Weights of a small GPT-style language model, trained from scratch on English Wikipedia.
Size: width 384, vocabulary 2048, 18.8M parameters.
Architecture: LayerNorm before each block, learned positions, biases, tied embeddings, capped logits.
MLP neurons of a small language model. Each row is named by its layer, matrix (up: input weights) and neuron, and shows model dimensions 64-319. Each number is 128 + 24 x the weight over its row's rms, rounded and kept within 0 to 255. Numbers have three digits each.
Before each neuron's rows, "fires in" lists the words (lower case) most often at its 100 highest values on Wikipedia text that the model never trained on.

fires in: "in", "with", "by", "on", "to", "from"
L3.up777:118137105118156170134191135146158130141141139126140145136141164127088138148102092112105150130102121131150130084110190184147123158137129124132119143123130178122109131138075102121120138136151085124128106103109120177109124102167150110106107131120187137140116101103100140120117103082181129144124109111142206120136107148116090166152096102160067122136183119140114122145133184152167123133136128125094119173124104114122146126134142108076143140101119148068112113117131114133137140119083064144124134114118077136145120148135114096102146125134086126154115101109150187136098150125092111130136121116113159169125141092149132087141145131125145134105107130134129144132117131105122127102135121148072131133117152150134151137090101152097133149159146150115143122125161119130148134107162125

fires in: "of", "to", "between"
L3.up114:110120136108145106159152135106134130147082115098137118127095107127097111097132104146117155124077120114119121125123174142104134079131129134139145123108127071164097114126158101125077126137142120093144119126118168131155154112117151159104155118127136110141118109089163144134097176147155121149126147092124162130123134146067105142114136140121082111172126151146121132171125178125111160104156115154114109095155178098161144160129122156106134081106150134150133138158133129134122174132128116159131155132097112124155133111090124166117115139136133086164124120130143160126138143143084084054160118124127126159147089121158200094132120120164111123175112144127135110123105143117097131112136136144099098164104118108113140130094132159115159126173128110107153147147152116184184099119101144

fires in: "an", "animator", "anti"
L6.up1213:114105164138112104166156143070114137132085113116155113142129104135137111118124103138149142146113192141105136114149126139132140130164137144115121109153154109180102099123150150173171082133118148132160138138122110151115153109139113165147182148059175149129123124115137115109122137156121163124167120115142141117161143102146149155134125122098139109108144144101105069162087098131112089144129172120121131142108142167150159147144142114145117150108059115115122129100118076100121058106105085109151122147139101153130149121140111170117131129153160130115123150133133124128038162146161088158148111118129157132139155108102119167132119124132156108157120105085149130139084120130093111090100130111143130130126135112148151165100132121111133115125098140162103111115093093175123120146094134

fires in: "or", "and", "incumbent"
L6.up1359:118110200111138103124164096119105148144156148102103104139133152140190181100112128091124141129163089115072126082109136116117135113085120116154129113148125103132138114141151135151084166113135104099139107115140120119139091134169097145178147146085130132131098141065121139159129132075199110108132127121121097112151130121104149152112158132158096086131115128168111106178094117126135164127119140120116172136104105146173163111103149128124119082105123194181148101133156139125111153139087122127127109148150127134137122143155076140149118130163139132137129125150147133111110167124103123128124127105092112133117129091110121123128119081146129088153120139173163114143048136118121118135129128117123120151107123110160159145132170158112114129153103111080157113105113141141125125125083147

fires in: "at", "atlanta"
L3.up76:130141122121168110147145145113187117127110088127146099116138150173142094135137165112152113069105145142138166117139132171174103142135132139137119133101108124111128098130108134142112128130131176084095119087122150125112089035147178112114110133110139123152120127172111086118129129095139144134145123117174141098154070107159097130097161090173105096161103107139113119133131152133137121119126128149131139132137129120129120134151139131110151160117145104142104117102109128144138157126113148176136102110094108105130107137133180128107111143112141078133111125116102114135139155093131126068110132063123116156109139120101132115131099132151149123143128135139115122186141117169148136168138096165099112113110132130118139134146148139147128150128135106121127124122154138105153139118106122

fires in: "and"
L3.up1493:118143163120113113127107133121116134126123121112166135128064100201104144169076115152116127095097114120141116121115117134124157102150136109134149077135135083085129117135057115126136124144149114136145157146130120116162136132128114155127115144113121155133118108123138169094124123116119133121158140150113101140143185115070127128117110114107136206126147167141129101170136141129147147118114081132074122135148130106147130153167100154123136097110150139123136160184107165129117109111141117142138121121148148120114116138093161129120120191126148123113138112166106119114117185117144131126151134130116151133175139149102145088114115112140138149152128105126134161129065130099149104110142134106125135194099120140118146141112121104108110111150130114104140135138116093128153154121119129

fires in: "s", "his", "a", "one", "this", "these"
L6.up1107:097087131120143147125122123123148121129104092129112151155120131155128148149114107086085163094137111156130136162120162127129110127177076140141184104102101168109138152154127090118121133116156129135087105138113120130128133098167143105174152133103184156147128131131099123085125124177124089180138111179113138145134097131143158122112120119108115156124171147074121078129153130107167131150127162153069141127157085142172149134151135125131137129116133113137134138124142121138145095117159097103138129098112113125079094110144137133128120121086119128116164142129102161059100126110142121156112136126092123142135141163121097168133133104104154130099116093149143129154115127099088121157104106116133136134139134104113132157133113179145127123111171124140137090098178125137134135168099137

fires in: "and", "society", "airport", "or"
L3.up974:094145131123118088122116078138122177127187147064102124135143145138150134091079163153120098080149099131160151141099121145139140130139126107134134120139144058091166102111141154129129102137113143082144126112116110150109098146127103104124135154129098128138120157138147124079115132100144138131128099142139113129187149114139119171105124089143124132134109147120137131157106113095144169143165123114111150137126086150136124134119161102145084107137118169135138107107149154143146136130095115165142079130131149124162137139134121102139079162147120131122146098145137099123111137119152125147146129129113160121098157105083123102108102115109127106220123111136141124129060143134134080163105065148151115142153141150117121111156172104134098132138158107113118096118111141117155175160132121

fires in: "an", "any", "another"
L6.up998:125126165087127101110159146125118103118109084124112094164111136187116142158091127092128132103161137123119181081116147137093117117142128133148107099135126154138144122134112130141114088119132093087104121111096097145086130105152128149091212124051152139104104118108082129138123163129152158194120133140119191133107107138172132146100096146111129139124154164123162111142110139137135165096126123108112178158146160183154124145148149126113134132112105131146152136102161166122116143130111111126101088117106114114181141174122142129149139116124120171111152135154127122121078140107124100122127110104157160101085155114159135136123169138120185125124112122135184117160093112122135128137131138131126109143105092098127138141096162149101127082161116114133143126088138137166116084165156171

fires in: "an", "any", "anything"
L7.up546:114082140091138078112145138083097113164148094113185092166138127137140104179108093108101114116147164137112155135116110144131153118144163136133130069157150162110145114135082135156134127139124110110163145135120119126128153115136124109154149126087152158117094101137126065114126120161177149118148142151144148112136111097131111177101125134151139150101121129120139074149114141128121122139128142134081108146127139137153137137164141157143100168094142145132136122114115129155101101146097156108128130139114102147160168163187140133138151112094134109100110136142112091098086152098150081129153125117146138133108154103152103152077154148111212111106096103107143123141060114140116152120108101162132123166115134117123121125103142131114138133133103113138132079099106147111120112104093199

fires in: "its", "their", "and", "legislative", "soviet", "a"
L7.up849:089098126117121105118068145081167093126177122107109149105107122150089134105110127108105113132126116145120133086097137111072154083145137124127153125156124165149103059146093111145133097120174114118107133151090148144117176122103098159153160122100130113104114109147120131108146150123140078123136107166109135142130120130094161111098132108106109140146122159163099100130135108178117149186156119139107146103137132145138177136096129110129155116112151129164110112170103139126106114155103105125146114101138132104144109146149135151144129156132185096100151120127095134119155138149142165127144117104163109101123088146171101119116127145106127128103142136132110181127141131122107130138089095112113155152123125139138090147160166111126141116116112136109160182110115124167128127157101140

fires in: "their", "his", "her", "him"
L6.up20:108163150117133114089153144158100111155078080123133096121101138153142155128120117111116146077145124111101100111133144144125076119136158123129136121104089129100149153135146180113168137145134100155103104124129116130097127101123116124100174126094107071097092109127125154125132134137145108177152135157084178126157116124128138112092082147126100118139127145083130099096130166137110137134090098142110132163129141130159134126144136105150123158102129114168130096114088105106120133139107129120149118116119124130115115123159151147131089115102149134140089139182101150170092141098119143131099142127135113111125123161119138149084126129088173101123132139107096134154144132128124070147099082099118183143149125083151144102129120166141149133119118100114148147075102120129091122202144123

fires in: "his", "s", "he", "later", "her", "a"
L6.up325:104100142131101144158147106118128109144125123132170145153103131151141158159134166074115107083107122123121165107102173111150130110127134101152147162129109172081110091129126135137151128111144144117116128123118121109097160125165147117139131149103144146133126106146100143118113118120129138155126086157149160111133140119100153185161120097126133113113132131073114073099099169148123134110149104135107109138103172144160112120141127132153111115086177146134126131129120132096107112134127121103173126093125101164167112139131129153126127087133115142128108136143087139153115188106143143129120160104112107147118114175118137170140108091139126136144117065123122119164124141139141138142131119145117124142108141118124075137161196115115123104145129112110165124115134103150126151185132176

fires in: "at", "film", "held"
L3.up224:091098110110131148089110084083139103132106116100151125114112172140186141139120135062162132136103153179123107104121123120125131113159094131144161117124087108122153105117117136136157150163122128126156121140138141171134129095134153111106133109120112122148115092116053133136126139124145120165148147106157101132114118164145142112126164114132163108156128155116066111156128122159182097128164083149153118110133151079169151147162126165090143130111108068143069136109124120130144127121090125106168092095097140087122134158116142148102111143153162109141105116107131144138137185153116096151118137103105128148115140125117143146141105140168134150126130146140132153154126077160132105130126142105124073118139135146103108164149155105171141145142144129120117146137160142117139115080100174

fires in: "then", "with", "and", "upon", "finished"
L6.up988:116091158150097076110153125078118131128120133075107130122163098132188128073142116102173114139216156118112113089130141108154106143093108144126137137137095161141137120129110134121162106083129107126167131142114142117151179128147117154113077125146143094167104098113120141142135112157145143150121129111100142105146126141155145145128090133104138116156204135157078140142136134138148113108084130143124158126142084148157129127163208162133143148136131133122140128093130139121079081156122122114137100124123117170143108136155156131129122150156155147168107151115129133103137128131130104139118137127080123122093125109126129161124144127113157147169128103181108160118120118114138103136149120113132138152120126137146164153089132146131131119107116088132153116105101096154147138094058156

fires in: "and", "of", "a", "as", "for"
L3.up784:127126142131144115114118132110170138135151070122161113138102110166074100129123112151090083050125071122166138140134128136144145106107148138116124123111152120108141124090069117160187118125111112127164118166125161150132115079125151144122115153131124126129119113141103127101146149122131122133114149165138110135165097135104170135115149143141109108118105088139110136184133107108166142145146120170143114129159113101149067119141136137081157108124161115084142130166089162087119118183072111136133170120154159127145152165123174153111129149085143126109164082130097114126126149123067102113170124120137149127083136131111166112125169102128159117134120102138149132174111130160148088125144119149109116179128132149135128127157139096122146094117178107120163114084122116124112143109137131

fires in: "of", "was"
L3.up844:130144138122124136172125134098175172135146128122091116125134129135106083134058172136121118051115093119096160152089163133132091110117178141134146122123140118112113110123126128178125117172131115095131160125118158112147104140138180147110193163121114129142112139095114157103125158106143110128135140111106185158099122118098179148119151125160114150113141163098108073115143143122121153140098190139119134157163081140136111112153123089122154110141122145123118097142111141123105138130138113147128133130081116099145069126067166168134083148127166110155154116158127080142126176133152145113130123098113136159128100119172166125111111104151135126143135117129097112145088136089149095132123145131131144150153101160130132145129126163134121131174131097119133114147136119127142144142147144

fires in: "of", "plenipotentiary"
L3.up668:114150122120137177168152112120162143112103101098135117148123174181102151115105127130104100098132152135146144091118163148091162097101102146135148135114150121157120104123109115151138097123120155104132124126132146118149124148144153129132116125124142135125120115098135104131112124123120137095125134119117182145150152152135148112091168084136093109089100106089140096122127155168169129147148163148129103154142131130139143146128129157092130086129155133083126127158088138145142151125136117182140169105114118128172130146106092161121101157116112106141163127160093181122115166107111133123106115131138122145182088087144195141105108105114123122135116133133153123119114128106133145104136136113088103119113114131137134108141112125090114177176142127128120142129088118167127127148143134

fires in: "at", "appointed"
L7.up120:167139170132144124170140112072118138142080133110109126140117136130113103135100108100137094114118139158103175141160121137139096101102137129125175151158107137088169122102090105106129134087139145129119134081127174128125141105136108116148093123136132119145106130125120087095146146133122130144155169122106159124117099151145151142121141100174131102137109098124086103164117162119172117153135144150129070065160129121175109148153128157133155160115137148112107101142128149139156134161103106128090119111116148109126147123159143142104079170158149085139146147111095124125137148093134081131135088094130166120140127115105106124129141166138140088134090104148119141150108118134104123110100098116110128126157121104131089160157140124107131113151122082099126102128125158160116147145086126

fires in: "from", "to", "at", "northern", "in", "southern"
L6.up754:132088144117132106126166106118123149181112122112126142141141160137112116123124139100123107148105091124156170113123166170133130160149119059156150136098122150155121083138131121123113163100109093107100124129128114110103157127149144129083137131109156125167116142118106145127111100137145138075143098139101170149153105133105125112145067137127112125151140121136137129128141176108127119072111100131107105125153120135160117118137136121118107164077103126135127118063125121154109089102173106151129142117115096099176086147111142103116185131152136083136122104123131122130106146124132096152158156099114132130158121147125083141143175111141141097126136146183124143166110160093099152156097138134124142145131141115112150118168134174135140115121106134108139080117178135107136127117104149

fires in: "his"
L7.up21:097084153084171141089141128126114129120143073134147123163057188170191097140128141124129102095127130186112128132135159156130118138133096123104151091127125129078088161131110071137164097159133099099099130145137116114137154075114123152170151154076158117152111112114113152077161110120141147151111107156110160109203118135113144117107100132130117115121115140134112085137130145154125135122142132153118144112157113111158150114135140110166143145073164109133114106109101131122129121158147134100124123102119133137143139114095186173108076123111158128148138139127122174084091122118143096136157130118119122109098126151128119173087123102114155089131118153141129113149114141134097178126139118124116115147135146085140120193118137138121107116161096164107118136096133118108109097173160129

fires in: "or", "used", "for", "known", "platform", "performed"
L7.up1395:126107136118146088142132151129109182138127116117109131087058107177162137147103137132128116139181115119106113117123122127139129090131124131123142111130165131111142106155158124124114146109106130136138103144144090178138099110121111141094177139132117082085112097090111141121114157183124102162129146125113146098157113129124118163111116152159127177141129145149118144132081176138123128127123132112126113119116162127113164129111140136148125071120141134150115077124115188107131159132146119144123108111135135139137140207111113148137113159159116124144150138108170162127142128141142149110142126089124118144160129092129162093120099112102110125156079131100156150145076139099081140109061100082140105167140095100133169129164160167106113118129132100103130105096141138152128118129082141